config.toml
num_hidden_layers = 11
hidden_size = 512
num_attention_heads = 8
num_key_value_heads = 8
head_dim = 64
intermediate_size = 2048
vocab_size = 46454
hidden_act = "squared_relu"
norm = "rmsnorm"
norm_place = "pre"
norm_eps = 1e-06
positions = "rope"
rope_theta = 10000.0
rope_fraction = 1.0
qk_norm = true
attn_scale = 0.129
bias = "none"
tie_word_embeddings = false
parallel_block = false
extras = ["capped logits"]
init = "normal"
init_std_qkv = 0.0545
init_std_o = 0.0
init_std_up = 0.0545
init_std_down = 0.0
optimizer = "adamw"
learning_rate = 0.00126
lr_mult_qkv = 0.7
beta1 = 0.9
beta2 = 0.98
lr_head = 0.00904
warmup_steps = 252
schedule = "wsd"
decay_fraction = 0.667
decay_shape = "linear"
final_lr_fraction = 0.0
batch_tokens = 262144
max_seq_len = 1024
doc_mask = false
train_tokens = 839800000
max_steps = 3204
dataset = "wikipedia_en"
MLP neurons of a small language model. Each row is named by its layer, matrix (up: input weights) and neuron, and shows model dimensions 357-484. Each number is 128 + 24 x the weight over its row's rms, rounded and kept within 0 to 255. Numbers have three digits each.
A block is one neuron, or neurons of one layer that tend to fire together. After each block is what it responds to, as a language model described it from the Wikipedia text at the highest values.

L2.up115:128120107115143142129166164167114154104130125123137143116099138072166126086122162095138150072109137101136125141099110084124123120088069132122120076163125121117132103102167147121103148103133158101169141129139130129141101116093150101094112114136155121139093145142151120157132099126126165130142152151093138130117177136137083088130140119120097115151133090112169123127135119151128109069135
Final -s inflections. Word-final -s/-es endings, mostly third-person singular present verbs after a subject, such as gains, trains, changes, ceases; plural nouns like fires and accounts also count.

L7.up151:121099136128088157155131155160129139108129102156118105121125077120107163148155145135131125117122153139098148135139099153158115121172124109139144082133144106108131148166154105156115112153108118122152174086162154086129101100131138085062142117151147124142112178130182148082103146144131155103132161095108115129111126115112140111106137151097132112121142170141126119093122109116097107062101
L7.up592:093148155121205135167084110141117130119130124128111128113172148120096145160117138138115111108090117086151108124130104134167093115138120114126126092131153098095142125126164163137101117101114142142151128133146111110178182144135194136139131105103113138146105151111151145135125144079149112076129160126141116113165100145138124115130166168128125116150106111134130104135156099138109119121144
L7.up1435:190100132112096108139085149083111130117144137118117129096152113100163145116101108143151120120127156123160127114159109122119106120135121101114123096150118092124150133086158103128088138104106113135163123154097116125111120113119162110115144124103126115114105112109149165113147102106106131138118111096116084115122166168151131122088128149128137158154099172143106137100171097118093126123124
L7.up1544:123134123104115128132113108156151148133121113099121116051120139108147096128096091120106137137134103141130114130106101125145143186131110152154178135160110089135104151128154133154128124174100147086109197114108177134153126128125149128123140144138080131097129112063081113133124155120075135140145115160109144110127139151147122164120114129130108166112110129140129162101089130158147092144115
Structured table and infobox tokens. Separators and field-label tokens inside Wikipedia tables, infoboxes and stat lists, such as pipe cells, header words (Pld, Source), and commas in racial-makeup percentages.

L4.up162:130101119094122143148102143125134110116149129143180167098122117104067143178131106120124095131134086058118137131096118172106106152095157139143151134145111124145110113118133145158102194106157134113118151120153096125104122159111138098089090137073090109086149112147124162122136086149121127124156122143080131174093145137139154141090175139138142124135150121140098122143139096098165129138132
L4.up1610:105111120114121154137142185132158228162117139104124094107100132142106154172122106106136147111124114164131113107073115148120147136136109087115116114123130101129121060145132103148102071130113136099138105089110126124119106084112131156110118113129091111138134103195084141125128111132134133125095169114114124153119112093109092103141114129120161148163146099142162131123128151164125092146127
L4.up1614:163121132110157143162120170160152162128129157108172171129124127120137147143129157094143138111165144088154136100087136132130138127146132133139097129136131095163105104129171135148156105113173190152120147096105138119113121100129140125106132140110107160130137098148118120099120136130073096112144170133091102115142201058130132141145103127116123130156140091084156139157130113111135127152147
L4.up1938:135107140154116158163149162141120166102143131094165124140133112078098098150112145106117143145170126101198114131118129095111134104135104092166128111125158120131137120168154160161088129092119158170097182122145116131089095096124133101083117178128106124121155138165103084127157074136129107120132156106061124118155146096139112128113117141121132123152118114152161111096096134120141099109128
Transitive verb completions. Transitive action verbs or their final word-pieces, often right after "to" or "and" and awaiting an object, e.g. monitor, eliminate, underm-ine, harm-ed.

L4.up209:130114144132111135166127121124139147135186176145130119121147123190076139188112149078118131123107115134166151098147101108158138140164110096124120111152131116109094119122114156184133118100102143115138133111086107131154123130142169144087159075121115150132095125128135135122105127126121116089130170129151107130120107166153137097132153169152169121126119136150097125133123132087160099114152
L4.up274:102117101137097113148137152128140136181126109119100123100121132112121141108093156142139163122108132122135115109096109106120131143137103113144119137138095111090094090121121142140140132095123148150121151161105135105098151119097137130080113134132110128141108095123130108159083154118145132109109139126134121131136138123099149104132140166131157139133133114076120081133098115122140112128135
L4.up1231:137153075187115089122119121141144113153148139103106083147116091103088172131158129118182130156097080145106139121114096128112106120097107079095139145168118135151117129168110125151140142103105129098123144150134098151125109123147149151139095116121153102139135078136177137148138061141159137116124160177119146163114109122154134147143163138110159119144123147141130163106183131113171113123152
L4.up1339:136125116145082119167171175126165108151177141112167112129137094104115122129153179096134130159120129127162142137083114096127079130088130103113129135162122130112147128138093116141104142122144108154085158110131161152121119154115155100117170076107106125170143115132169127146104145125178128119136113113105112126120156106134116096123142122164162140116111140098141102174137118077138111131114
Wikipedia table header cells. Column-name words in markdown table header rows (Candidate, Team, Pld, Event, Score); also table pipes and digits, and paragraph-opening In after section headings.

L7.up464:146112101149123118158102185126122146121173123136134117053128127114141136122135153119125121076176110111123085138066139112123092165121121180120089100127125167125112086114154114137105170132138117100126174113140143141125154123137148131142111143125151113157128125146127141137146097169140144135128168150091129082192079105144125124113174108158140109131103141105188123118106124141125144124143
L7.up712:107106093131118154147116131151114144131155132095156109102097153161143149173146116093113132109114119094129094112083148119139155124098135114159085114133144139150137089157189135185133112136121161118130113145158136114130121121129153136152131072164121122154114133159117155132116147110064138158147137124104084099150095065120090131133128178158153103083126117099164165151094100159147127091121
L7.up727:143091112140156133111136144154127180131133135118150116103117110106155122122116187125158144085111122060132115127090102116106123160128100157143081099140133159162140089093178134097082127076146156126159131121146148098136105129091152114128126153166119142118140157193121134127154111115099135110149143109126113127107158144113136118149138123179108110120140122104158116173166101137103129097142
L7.up1466:115120130084129136147081139175159186127150133111177153110147113121128117100132184128169113094088142089134093137093153118110108174106139145122113100147147138139142105103165124191098149139102173134185158122162122129112128123136159158128097145148140125135117162172146132123148076127075139120132122132098105106138147159133119129151112139170109147122139097114161132159147116158138131109171
Main verb after subject. Main verb right after its subject noun phrase, mostly present-tense third-person forms or their final word piece, e.g. sets, strains, measures, flows.

L2.up758:079112139156122137168143122176131126125121124165153126140175141160143145144124127124149121099098173141107108112122096141153148145122150128130115132128136102154124151134123092170144142128145157125114092130132096123168127138099176129114142054138133112152144141124168129150115141114115127136146104120130160142126182101105158124131128155105169154136146104167141094171147133093126114117088
Infobox and table structure. Formatting tokens in infoboxes and tables: line-start list dashes and pipes, blank lines between sections, digits and ordinal suffixes like 1st and 2nd.